MLP neurons of a small language model. Each row is named by its layer, matrix (gate and up: input weights) and neuron, and shows model dimensions 480-575. Each number is 128 + 24 x the weight over its row's rms, rounded and kept within 0 to 255. Numbers have three digits each. A neuron's up and down rows have the sign that makes its largest values positive.
After each neuron's rows, "fires on" lists the tokens most often at its 100 highest values on Wikipedia text that the model never trained on.

L5.gate1204:155135127089098099127105103133084162102140099066119137081113133123066127136153113119141135150114205103089106085061112180146102087141112124139111086150114096161071148131111111143151152135132108132133126133129138112117088100072140120154116093114096121147144129178109142151122130102139161135
L5.up1204:136111119113105123088152132109140151116119158130140131124145112085117126124127159125152108131127147161138141115100108146115163105142147138134116104127112099125152136133118179129118127179123139118104078105166120134100158116097169126095120178138147137119109154154151140105153122098124146105
fires on: " H", " S", "–18", " W"

L5.gate1283:121160151067143160167109110125152121121120155098096122124132180122132162136179174135154161112125113126163133088106123142129098127099096136121168145120116124155148159145109146125137131105120142106109139143104129165120117092134112087121136131132128107133170137130162142122107118103127144156
L5.up1283:084152203129163128162122127106127160074114139105087137126115117148094143159106173143132105128152113123162112102116132116145056146123126123123157113152134161129176132102117150125121120154111108137145083126117137136114127103170154117118112132124140109123135152126078120132131120132098160117
fires on: " in", " that", " for", "=", " at"

L5.gate784:120070171123167148134132133149138124163138113089138150130132116126119113153105117098152124116116141107143123144086110175130126119138135174149097125122155159078114115119082059109145112142166170114112094161132130159153129127127120137127099141137116132126120137122149135146147171127135155120
L5.up784:117116133162127149149123170134098109119151143196134119138145122120145126130131115098089093139112146117161138118077194143111149124158163126105100114136170127165091184137144077081134114175158153111095072151146124152130131141121145123131091143160157088122146103133130107128095113124128113115
fires on: " an", " An", " The", " I", "A", "An"

L5.gate2470:166144170118118140119134137141134140119155100141121139085164109124114084074104102116134155077106097142143126142149142132105139124108114104146108136132098097111168145099139123120111109128135103123097094123137135102092146110135160111145109116113080116111143122122148108096135090099140138083
L5.up2470:139131162138117124147170125135131125135109093133112138111159161161103085121090154128104095129142094096142121137168133115147101133105169135165138136112128138129117110099148155128120125130094134185096107139159098140130135146152133150095141128156143106071139148135128200131145141120116119159
fires on: "\n"

L5.gate1355:154112100156076097185113121163102150143108137102088137122155141106107129139129137094100103121112128148125135135102092139108143163141156133116135146103151142091168109165114127132100127145113121102130167134116139127100107111111122096067131144108160121180144082176134110069139117109150127093
L5.up1355:170135172152083107133071125140154148109134144153161124106111129091141161174179129098106123159156105138134143112133086112118168155110118110152141108135122144119116134091112087100079118165117111146147132139134152103097093070082087119108122160091116151125123094137145118143155077113159153121
fires on: " of", " that", " At", "it", "at", " Loss"

L5.gate1590:102119123078133109147091125152148144119103128093100176119102094169098138128131117123155118096098120128154109095136134107106094138102112144198145164119128136115164133133064147114157133129142097133137103136113115127135119156139147076116142132125126138168110150177154115154126098126083135151
L5.up1590:138138132129111145142126123128170132161167168109124115139103088147145128114147139151078083163145111125164131118100126122142141131126096154141147171112139131122103134081131138132162168149186166119105147127128122109160076141109120130098095130137133106147108109154119101118157158120145126129
fires on: " or", " on", " at", " a", " an"

L5.gate2409:126121113115151156131103163141172132129103118107165163112127121102167125106170103173094174093167162142137121093122141127158136106113100142110152117106074132141136125109103166168122145108152176091164120102140124080151114126111091115158097138095075132143127094103167145100144106109152085104
L5.up2409:138134116136127079146153123105145141139118174142123150138114109129104160113095115089152110158089142161206102125146094148129105088099145145118097121153123109111137164165090087115128137119108099124130145162131124079114109121130130126081120102110087140183108144135109119123187184118123158149
fires on: " had", " have", " on", " at", " also"

L5.gate1603:121159111150128136153143139140088145122153088153126103143128109111133147131121119158126110125126164131119101117154117127101143106097150117148159133153157114148141119092174132153118091143122106106094082119147128108131148112117099148159117100124134087134141118148155069148136153135123130126
L5.up1603:146148132172110076074084108091139125124125139142080112128123134131117147135143111176091084141174127128094154089118106125111133154109158129075136139137129105151129127108107147159147148129159149136137132102150157094097107121129146115104106107154153166122102128137102115155106124154129108132
fires on: " to", " by", "6", " over"

L5.gate1945:124153154105104133087127150101116172140134109095106133151120139145112103141130118175107078141140133125157151106121131117157157154127139143146136111149144106123104122126135127157194113120081120138118096102145148122112128132111117112112123123115153138121070112120131081125138134106169121122
L5.up1945:098155116114164079085156181129076146119094120133114139127158175161060135159133098092130131077136107106181102095172132113150143138124140145100176097157125111111101109126163139157151135132172186104102107133126159104138132110094119130119114077126151108115094126147138138126099167122145151172
fires on: ";", " and", " as", ":", "\n"

L5.gate123:154102137128151168148141111138110148140116141144128114156127123122137136129153130120140147164093107098122185089123140114162128116131126115109087197075127091105129152149117174124102073091153130136113126105099188066130112132119154109107157122098130108094093134112120120138145133120130126126
L5.up123:105127132168102106132145116122132079133093162143116095118128110157142118132116160109107160137121105136151135101130102076105131153095105084094168116120119159144114165112097150144138131158099185158121108144127123122085126128146166156149121132098131104173129155122144120107117132183130114138
fires on: " and", "ley", "co", "ill", "ar"

L5.gate124:147138094085149135148122116115151130111147086120126155105138114153156121120103090142100105113078117143103109186127112156089093136140131081090121159143121139151102134099171117105159088113119123146131132124117138149168131138162162158164120083097137111139128122062132068114088123143134101113
L5.up124:105090134111134140105110102131123076083131127144140132128187128130094123103110099138183133133144143140122149090099106102133134150163129115152142135137115179120106143116130156101134108099098124131139122149114110143092172114143132127143111134115113117086199149105139120125102135154138156158
fires on: " and", "od", "et", "o", "i", "h"

L5.gate263:089129062147136163134119133128173155134127174106120133140118106093117153126141090153128162144130125156090151161155095151155160168100095101131110168148107102118090132085109113163129158133164159148131110149084131114145124144137102120091155136132130067153082104148128141116153135162157124115
L5.up263:096141079114148146140140123166142128151132135143144093149129135100114134157152088137101150152113124123101138143146106159133148143096111115118112158164090091095123140108140155166105112147188142179137097163067108078143169132172112134151158120103152127141079123100101092139141195122154168156
fires on: " was", " he", " had", " are", " were", " not"

L5.gate1138:110104155151159101101146142118134128149142121168119122157145154127105159127122093132124135106095130150127071190095112196083121159084158145168149153126173075115067121117079151121151123182151104151129160132124114083115114169107139113116094112105162092133121107130077132100139107112143112116
L5.up1138:144129140142095123137139109093113184125131114161132129135118147150095121143108098124147075125128142101125091130144131143141087105096102096132143176089131158077139112132125104137148087138143164101123099099136107140154068122068154135121112129161136105113087117134092134134123091135106128095
fires on: " of", "-", " named", " among"

L5.gate106:121092135131165125137158156129172117160106131166121108136129129185162091133122182167157065127059126133141118136116129146148108097115172089118061116112113121139097147102122105126146142116097106130138109127110141132137102140126107167152102115129134109064123114153148115155105151105123146153
L5.up106:090141110106133123188142189122141169145112152169126145118106192111153109106140171137157097143139123126091152169117129148104143124141157148130128113160132111139120147150168177143161148121136132149124095139124134115144136139138125125140115097126124148145149133135098107111156138188131126111
fires on: " ", " (", " B", "–", " t", " before"

L5.gate700:161120111124136120148095129077162128139123131089103167138115157139129126101136098140117118153095099134131162119103101155071085166112118127148105130106134130176141168167130125136144151104104123086155120118115109198126144153120134130129112095089167109075131129121131129174098146132178095146
L5.up700:128136165093107119147125165165085106123136096128147120093116100126126104139155127099134139160169122144093107139124167127112117120157139147127139107103151175149121162103162112139124120102135094125117145127111129160154105149112138126126118157148136113108180145113142156138121179167164179125
fires on: " and", " &", " or"

L5.gate1219:145145110146127127137102100115143129144128170115137130119127095119151102132085144167130118137165111142144143125177146089149097127106149147077162117132172159108136117157129083120122113125163117096157136085140108092094101106150132112117148092140177118117122131131114149094121110122138163138
L5.up1219:153130153174125138128152164100128145099122160120102116132143166127117096163111155186150149146117125121124085130121112120166107183149139129088133144120113121116128125156155079130108154146120116103138153156096140110164189112120150112117131100161105129110134089095094123111170131112156165092
fires on: " at", " for", "-", " with", " by"

L5.gate183:107105132115122166117170090109101116132104135109073122082127079140118121146140136111169129167132115143122135106155142162141113135146121131113132131128135115162116153116120063126168132137153076148121155147120163090162143161126120108134105110132119112136116169142125124140166119119151150104
L5.up183:095088132103128153072153155146105128121175129103105116187101117118112130110128137119109140115153145179109125128091113098122122123153173104176120136115114154137088160160100126132123152091184109156047119068074137126157121141136130127144120152114124115141119098119146102109142122154112121145
fires on: " not", " for", " |"

L5.gate2865:124110125121099183123089130159134088119146138076159142106119133205080092158135150124145116143170121086182158116098109111149062128119143078126114130116141146142112133167112131139106138098141092098107134161090137103133141133155110106125119127119131064104144125129149174157142151117163084158
L5.up2865:155143111082112117118149115149090113110172135105072164148126117154121159138081152109111137146131161109100102133102151104150099131126118175170149110112148122122099108166101130096113109080159125153103129117129136141119125112186094107139164132080079143119148094110090096124116108126157091069
fires on: " and", " for"

L5.gate134:154122128122166192140105114122113130141139119134099127099135119111115163179118101121148056126098150143099126188124135108119154093108107143089119143135090189106100085123118142139139108107134111132117121141144142051149139129177094115117067143111141151138114128148149101097144107147145138133
L5.up134:146115107129085128101144132099178093127131110159168110142140136161124135127093049122118125122119147132128169133110146104134108130160159091130126134125136113148097121107152114180127111121166123127075162132172120145170139128127135104138139149124132151134082154143102149140148122101155113120
fires on: " on", " the", " a", " of", "On", "The"

L5.gate973:101164125125143153091114115120115085147119113106126123130149118118137125164132119158117140142131167138083095097150144128167138116129122137106133138107127102152138105147154125090124110130157139105114163108116134146125117160125093090150161133154149136114117147107113127148108087108086128085
L5.up973:142162116074136122133144136141099087094132139081144143104136150089135149080131089122156142133145136104116128140147166130129134120131129149103139139104154137181179107119136145132152132099180155111152088140065116113124156168116112110191113142112136146100089114111125101096121105120139149099
fires on: " were", " by", " with", " Actor", "st", " under"

L5.gate1346:096106108088091144133103112177137146146150115153123125118117137144152115131158120175145063140116115121136145149152124126127143115113082091145131123150159147139166113129129127129129112093137090098137131097110107110128140168132144130129157098166110145112165158140110133113100128134116163183
L5.up1346:160134149168128138095155151119122149132146112137104144128091114071116139125113098131138135173113096107133119150117155128116117125117080133139129139166170119074109121111159138121128169113136112169133172140135104128148094132133131144141107110153159149105112098119160112114110141110141152141
fires on: " in", " at"

L5.gate1553:112102124125113155152120130190129132106146131113146151130101146139134112115101217124139104122138142096117164120141155113163154122136164134162147174149088122117147168152135084117108164121129081105131138144104120132147139102141130074104079121137107092089144126130108142142126136085123108117
L5.up1553:106139104139158165118120165128122095163152123113133156113139144146142100116140134088125151100164160132155127100081135109195152135115171114081139138147065105153112099139134112126101143161123121131121124141136119103110120148160130134156145120136118141096139090151090115117132100102131159114
fires on: " |", "ar"

L5.gate2398:114147137116142134114118096183109053154122148166123123148115145179123122147121099134149125134138138124087108145132141140147134150090120110112171139154115115144091126161149163111144085114109128097106143092166149097130104174112106173173148167185108127130116111185122087138129149142102150142
L5.up2398:133150166127144109127121126112090101098141102131103118146157098161094092175138178161145115114121096171116151149117122130149159134153135131125169153106101109171137136199156137168140157162144151144161112152180144115129132102175064149099140127145123138149107099150109101145072134167141138139
fires on: " into", " as", " |", " in", "-", "ow"

L5.gate1856:124158151112168139104144135139150158107128096142130082128161104129114092096126107131111138123107148135131095099147149102083143082115158137160172114167124169134148094169085117154123155118165112195151128169158123150133082122134129121139102176106114066138114107128149097136121098156094101090
L5.up1856:121061142131144124133113102146081107164127148157069128090114125104164094149155134131125157141079092118112110107120118131153093128148135159160108137133113157103106131114143107160111112096132106090153133131160137162064122094131153089102139163157128167124164154122093138121156078147100150113
fires on: " the", " The", "'s"

L5.gate2674:117122116152142165124121117160113122158155175126146091120101129115154102111136079145158150144102110113112157142081078169143127171105150088110146181180095096131137141132117130073161144112138119118103135137158135097122171125103133135094136145123141144163168109101130140162160133177123166120
L5.up2674:103102121118122176154110112125118083125143158129142116118145146108160111112111078117130104124078129112130164089107050147123093152099118097146091134178116129138096145112139130047161134138146141106119139117161151110157150138126115160122107128134126139158162126110156101128144119128114152119
fires on: " A", " a", "A", "–197", "An", " un"

L5.gate628:105148121130087170104184141110128092124134126111110117128110157195104104138175073121149139147147123150091168087102126173086149110122089123108097136109135118121139134135132120117114092143130126136115130105120199127083180137100124105068144139104128105169126121125134112162085116123123079093
L5.up628:130116131165135118103121197135151126149100106160116111065150113130107165086114121080140129137129140118128092173090172095106112100104154122117131123097119121146101119126122107132119129164174124123098123136130170111158148122139144154150144124147186094161123118107171165124149152081142087166
fires on: " and", " while", " –"

L5.gate2113:088134133110140171146154117115099128120114123109088105139116151147105097083116141149105133121121123099112135164136131115129152114083149136149173128147077153156128141125145103103104131160108085083143108099112119098049148074132185128121128131136106124118122125125125105113131140102103063134
L5.up2113:111179183075160150118114101130141133088128159085135078142147141144110129086121097147126088083166094097104118141104150160156099148111150146078132074131109146135093153127131101123147090138157106137121107110105110097111126118140157108113109071150106122116136153138105120079133098130160111130
fires on: "\n"

L5.gate2534:122153123151119085148134134129134130151149075125101126066148146129123096167096108119095074091168108087109101096108131105146086131141190162112140152148114136161123113158117093126165131111122083122130126089144141137141130118131143116126091112143134130100133145121127112122133157172119122124
L5.up2534:097122121111087110173138123124142149133157074130124146110135144089116133172087124133113096116140120099132090130116110108114126119150147168083125154137107122188141113125098116102155118115114140127159131112123118159124120096111130131121115120115135140148131138090154093135147094178157125122
fires on: " |", " ", ";", " –"

L5.gate2869:116105132154159134098108129104181146138142116122131103165131107149141147131097189109129187133090153143141118156155138119106131138106109152143144162103125166160055118163114145152153151132135122123104157116129150165107114121140133140130068115134112122153107143145129134141102114103161124118
L5.up2869:145120157124148125089111106139123159145117104127100130149121099078130125138139137190134121153102170149148107139134150130104115107098158124112114165100156159106128152175158145127113122120151137119102165135170111129136128098118124144125090122139141098122158104114118130166086107144092153143
fires on: " the", " The", " a", "The", "-", " an"

L5.gate2619:148122111119045193141129101111130111077155149138104140152121148102122110112131097146159117109167154097137128087129089124117146114080140144157108150096108112119099098144138122181131128141158133160103123128141127164137145126180080140143099116135100135140066142112109128076151114092126145097
L5.up2619:114098081124091136141118143093135139098163116149129152131104111082124085145139136130157165087148155153118140127145121145163143131094125160193124118143131123146122106167109148163127145116155157171107104171134106135150126122136098093148142132102101135134116128138100155124193112142101165100
fires on: " her", " his", " was", " is", " v", " him"

L5.gate2515:109124076140124117109140149161131090128117157124117146101141144132149139097125098153154130145127082135119131153119137136130100128139120155106122094143190178131131103131136106133145144156104157113148095148088154117178134111173126114153095151136140104139111159172121120121118131129119086100
L5.up2515:135057085113150100128142146101127094137150126107153118148145151145146112125138092116144099144074081104155114150133142153170133123171104133114120109107097149120189126155111087143117183132166110140136120120158105153132121148128124124151070124095154104139072098120073136100081146108121104103
fires on: " |"

L5.gate2111:145129118128113159131119122110159142163116155160118127131111157102122107123137091142153155097095124117147116157131128134103160168136132113203171173108127155159153128148103155124130171157105133158140085170144150095115155081147142100104114175145127158142109109146149159114144105074122139139
L5.up2111:177124067137157148143138111169134114169111134140109141136141135130111074151141123138127134158149124142108163114096172178074148140111130105138139130128153147152176171146112114171146122139103133136159097184161130088172126137104135122059119141147121137121141157128152170155146160135165118109
fires on: " and", " (3", " who"

L5.gate1199:103118117148143151141166113129144110131091129145107117104134141086120115115126113142117150117115113077124135172139128106151122126139092112134153113128116149161158120168073128118119145089089107171161101143141147140141178134120155192123134090183131134132095086136087127147118088177151127113
L5.up1199:097155151134119156129181134130124129140114115128163105096148160083122115141138132119087118137121121086066130145121159111137107124159149154102147095153147119158118154146141161120123127116118143119180134118162130152101121106130145175141128109179081164131116112121150133159137108160181107156
fires on: " in", " m", " ", " |"

L5.gate2806:146100143134118129134153135138091091119102099122106105101115117129125096131099111107166123111070113147129133111139107173112164103178142130100107087101144154110126130129153117162155090124108138136131123129152121139128134106175158165082115121123136119099122107137138073115106126106117137121
L5.up2806:097137124154145131113165170155163127156088146127138083138156117119090157120112117154116155099138115107153134099097101127154149124161094137103098106160091159135114122135161145101118169142128121108138118154119149112144128116101077128102100133126093103113140108134142163182147152148135128152
fires on: " B", " —", " L", " New", " W", " "

L5.gate1088:139143124160114119133190076101166105124110163112111112133134086134087145117100098132138130069159122136125139139088219153120148112120102092189106103148092109115114168111129104140124136138121123112095135133122121125115106154148110154106091139135131082137163157149133127151160185154135106110
L5.up1088:115145097140103163136141111124139144104106151141149117115124115105100101152120087121131119124118140127146131135111190104155152153111101104173136083127123094123103159151106125136124094137112093090120106151118118112149126141138125151103165128141135117130160141131112120155170196124154105108
fires on: " being", " was", " he", " is", " William"

L5.gate1588:109158126103110130135114089125126135092136178104133142131086148117111110119137130131108102106127154113154149104158174111112100150124137096122146140155112129122134153115125108163146137140087129160084107156126200155091153122153167132097135116113144115146130120115132126122173172118134178120
L5.up1588:095135186133114141099167125106110175128132084058093088106072151171080089147134099159160129127137158135109094118117106159102150149175142127116117111142112099108110113144151118120137097176118127132133138136133099105128086121137108116117100075111121115133152084118092124124134112138105139143
fires on: "\n"

L5.gate1656:089102110101089090131156135154076088089091145098123185145158154104127169093080122134093130111134166089170155171156179102115144135140152104153135139155140184103166121133118131139098133108148141121132105138102148116179093074109113077117094126144084130147088197100134104102132148134164130124
L5.up1656:124126112160126087131156096143091098081088121121133142130136159096109159126085086115082096125165154115159124170141160107143147109143137105132136120135145180073132096114114122119083156087129136112136116104132086120199136103122154097141074122133101089149105180143152097170138123132148159090
fires on: " and", "\n", " States", " of", " movements"

L5.gate2394:170132106110151123106125139169128137109131133143125177129093194134144144115138115129170094170092098112119146109113140130098138108118152130138129130168111130180119138149159114154102124117160133116097123142113134131114129145131108136176097140095136134160132153149114159097144130114176061136
L5.up2394:142160137117173115139147128148124122172110111138119126142122106166144131092118138127165137110103129109163134179085133107163141095165141134108123089143073159147116138139135113140158147145153116149128066180161106125116154089106111123122137144111103119149123118114103137140118140131132112092
fires on: " |", " that", " to", " as", " late", " a"

L5.gate2287:136118152146135126102119145133068117126076127142096115130106153125124131105142128158125152147126145135124143077118165086142114149116118130125120117139115177114134166184136077097129116155135126133173133115133151121168133144113126088123104122093158105176073152107139136136125149133162124179
L5.up2287:132115136100111136115183132124113109122122114138170113110113096132134164139139122150124150182129123081148091146115156127111117116160122162129152145145130130135144124093111154133143127125154135148178186144103132128084118118159106156135089149134117203137153147130084076145089148174092133126
fires on: " was", " and", " is", " of", ",", " example,"

L5.gate958:157153083137133137116156121103152114063149117107168097097105097148123146132138150126132098168170120134125133142106130074102103134145142128103137130124188147177135114129099117124116136097133158124140111098097113141107145125133118102107110139121091158160116141153077157127144148153113079132
L5.up958:079150144058122140152138121142119090103141167115105146174129163150162115131132107087163164131134099139134162119116161147155140158120175126117144135121171103169137124141112155164131162142158106116108128127191143108118110138149113146142111130128151169117097155134145162159071152140108118160
fires on: " |", ":", "-"

L5.gate1555:119147103174074122143118138146149126134132144124113124147152145126169089084125126184138118144121110134134123115129109155142120123150159125117129085119111137127139079124126100139111151088089102132097115099116126091131140165147104126111108121139080083174152109134119147120140097156111126091
L5.up1555:167109145143165122129102134146150115092098132119119121102118149130127137101090099155107157105123160126144156134126154130064101148092120111145134159143131138139121098104110112112156159106104095136161119135140115134136128132126105136106103137104125143133141172107108124126134135127097119126
fires on: " the", "-", " an", " just", " ft", " |"

L5.gate87:133138126079141112124154176069197137133102112112097174086139123122112129129140109136102150143134130153098084153143113115125141173127140131172114143135145148155094136170132106131134146163118171148166123129102088132134114134125145126120149119122100109096157138125161163115108117122157097126
L5.up87:177128098125144145152113117160105090165111136112094139082169145079089113136154142079103154087158111146130092093113101109064116146138142140117132121112105127164096144132128150140140134130141105129140127143103172153141099117172153110151124137111165118177148147168144105149121126105106117129
fires on: " who", " which"

L5.gate2119:125114174136134137116116076133138135128127099133093145092099112181126165136156161100148100086166116209117141087112112128114123102125140139090147166135107120109140139131092149104147082102120179138097134122130142099091108195137138128132104136129123126098127153144114106060081117114123113100
L5.up2119:159124139139131103125109124121118152078113165171141110101109122135131115165132128091111159110146128166122107129123141151098124139094140147136120172147121135153125116143083155143126143175108111129107119134139086115128092144151132124108110079168101104126112155152125136078143187111158161178
fires on: " as", "|", "-", " v", "t", "ar"

L5.gate1781:138102126147099094171102164109150110136172119127188175130158125118130125099154156173140127061113121111155174137166095142163154136142103119180125126101085118085078148098124144136113116117129125181123074126125122145093137122125129121107143151090124142122134096119151141103109126113104111118
L5.up1781:097115096137074142136141162116126125145108162168122150116092153113150093129148115110173155125101095067118160153118132121135113097120127148125132129134161106142099114059133093120090119099127147144144122144125138112111155139149127111076117134120102138142106115133151175117119106088144126098
fires on: " is", ",", " was", "ri", "e,"

L5.gate137:150088118113133139142092118161131109193152125139148180092157145156104145082099126109162108117143126116117152127135106153145128126106113125125141129142105095131112079097118167144130156105124127156119074116111142129100123121138108097121170145098135146149162121137148123157138108116143090102
L5.up137:139107113150141150109163110119170090129128166108111153109144093134165135098128126113125118154146145133137143130146151137131124120121095166125114142105140104155176097162122126177127142125137105123153106147137134110133122131140114123153090121117123155128124133141085122127141169107128132159
fires on: " had", " has", " have", "'ve"

L5.gate609:159120127142128131118161101140129139114139140145084079141134136134114149105160098135137108146137138123137149181137122144178139125112129086068129093124119105172147120155138123110118125148125111129075097153101094115092155144122149147129106107092134146121108158143119140127144120119111127114
L5.up609:128144127141074090162140143130165178104144117117113171103087111166121133103127126127081104109173138105098122159113183119089114108139144132121181123100158151147119097168124087115118106134124108198097108121149125111132096119112101145108133133131137156097111151147137158165112119119147128103
fires on: " and", " not", " according", " &", " consisted"

L5.gate2724:105099177113116100159118091176111151118137113162107148138113157146118128125106176162173102139103127142181109108122108104104150129153133104142127179107159130100101158102139142123120132153155144138162121132105143101112095122136134173120117146134141111094119104125094062150115120129142115108
L5.up2724:119107132119139110151129142122115182148144100156109123089165098125101123138113182110156096139105109134132094147108151105139131128081124098139126144087120125110111187147147129128120118135164115175147158169109143116118066135114144127098137172108145150132092136149135095141135167130140144106
fires on: " as", " this", " before", " to"

L5.gate587:141137124108129140104133113137130178125144113137160122144155195118140131129090109091101151120101129126151097104130120136123135119140119125123097108134112179156142143187086123159135144118095108116142133175115129132133162082155099108093145126097110147125081067119113085144150132096134063077
L5.up587:161168116113145133104103123114123121116171148085136098127118107127167095148128160126131160063112146107140119147111112133146103143109134155118133072122107138121133149117149139139048070102164092112116174184124124099124126125148108142103127116127099131143101084126126080152103089157110131117
fires on: " |", " and"

L5.gate54:122134116125132149151133127114114111094089120143142150141202143152111177157113150127137111152116169133086126122098083124127110107157140127146135169148143120152144148153131079180156137175132108134111133147163155112117146088140115136117135123115140103158115082132147110092118122126099141130
L5.up54:170118142123170087147136169133186118120140174102129120156160154121107141087110098109129130123138127094103131101117184139130119138089113090131133138128086126119143116138134154096129136141103120087128139156123144105172107181150124107123113124146126120120104129123093144141132134141136107111
fires on: " |"

L5.gate2144:089140157139121112136154129140148143149130168112127111157139162128106114108140128137108123149102111094150147123109111121132119169124101172106135133136097116125087105123131105109109131104109123123155164180078107167149126124112146143147096137087128127144112141166161068107149128131165124129
L5.up2144:111126166081094083107161168096110179144153165155099141145136149130094118119151145138130119127131089078102118094125113155109168160112152137127102164099122115157124116159146181114142108097147109181131129102107140137100142077133150129124096118121164136125122089139139114108113164138150105130
fires on: " to", " also", " as", " for", " even", "\""

L5.gate711:158138120119111127096126098146127160111096119103151118112109151139164138135086130114187154136111097134103080126141123118120129129148112157137106114146094132100118144142091144157139137140138122120119171128146114122109109103103100151159103193085145129135158104140124154147107093143145153118
L5.up711:143148156162098134134154139152094116187139166135125120135181155144131115139153139172100130127135107085143123140137148151122100121176135110160151150124102105073139141112167118123127112118147121126179192163113136115151111142180159160085127091153142120080132096154146132097139140156152114136
fires on: " up", "'s", " located", " reached", " found", " over"

L5.gate2523:121133144107143111101115115206158093110143156138127145113154102144164083112146148137140112130069146128122063119139156080154168145099138140078112141123123149169081124129116123083114134117105131147120111178163135154189154122138139116128095090136150103127115169103109142143098089135158119133
L5.up2523:120115153158167100073105125112147114129160119160147131138145159135151175092148170120137151132143168159183148135128115145101130103127146111123113153098097124139130115127119142154137121115146139081122084124153142123084142096183115099158097147135142089152119163152151100137108129151141171141
fires on: " both", " of", "The", " by", " the", " |"

L5.gate2418:130099111128161058138135158107124151136129170116135109141106166168136124151065137132091142146104161096105160140143118149167073140120132131115112166154125110113143134118156092163078147119139122094133114153119058122086128137089085118171095093102165118122106153143090100130142145168077135125
L5.up2418:107120157091108185187141155180117110143169146129121115164149142148138121138111122104139134113140122114120127131090155101117136154147117098147138110127138130120159131115119144110098127134145164091142107149146187124152076160091113142139111115133119102127149154088106116107105112082099147149
fires on: " |", ")", "\n"

L5.gate2049:139096127164103115101128113122168106099161132073114127152157154125133144144136140105099116158151129132100133146107157109133123153128143136128102139127108156121151096101116150135102128095181138136164150121149076108161133159154118092147176165102140145116119145137129130131134134091116139106
L5.up2049:101127140164116143118108100137163081127124153114132101097094144097146167128105129107086118102152131119129120162133146140127131127162096091112129131150131138162129120073100138125140129119157153118133138140146128137159118137094145101108141167112068121161141128102094091129138115130119089102
fires on: " of", " the"

L5.gate1096:144122146092110160132077147108143092118151129104155138140123126099140119120110116144165113154094157150103115126102122157097104169131106139164098107166172126105179097150123106144105088136096109155152147120131112082132162138150145109147107148132126126107134114088137163137112125143129094110
L5.up1096:113123107153133098159100152141141137154112101123093107138120115150154110194115117150112118113157133137139114132099119110111111143106138170140155149106140116154115118058170092116115114123130112145113153130097114168124139146097160148123140122160111136153096126106108136126118115137185089147
fires on: " and", " &", "aug", " |", " 120"

L5.gate892:140126153113133110114116132108129140125119093128139104096106144144108115135134133109133127105127127142110179112114124130112145177124108137127111121104117114126147114118104143185158103131113109097139148183128113140146176122086181103119082074097124132131135134103107098130104137110098099144
L5.up892:142110131107078139108150123093129153164155126178141138167118101086107113134153121129104136133135105157137140141101124149159121089141168172070126124110082092132152145151139158130137118119158143099132122140099099140215153108117114126131063170108132087133130126128094149111111140140112114121
fires on: " had", " have", " and", " has", " after", " from"

L5.gate2537:162132110144101170140111163139163108141151145131118149130152111137121129111126123099083100147092119128165159155127120058096140136112157104158126147147136096140124148123162169174123131134135099132160120135142134100158131135147141116162157141094075097108154156131093145144169171097122115165
L5.up2537:144124144154097146170114078158098136111140121129112152123115096122134135107162156074074069123118125128186077145121144070149177151142149141114091127148143130141152069151150142121127127142118120139162140143128128146178080134163150090125127105110180091138143135144115107143168172119126140123
fires on: " of", " by", " and", "s", " is", "aves"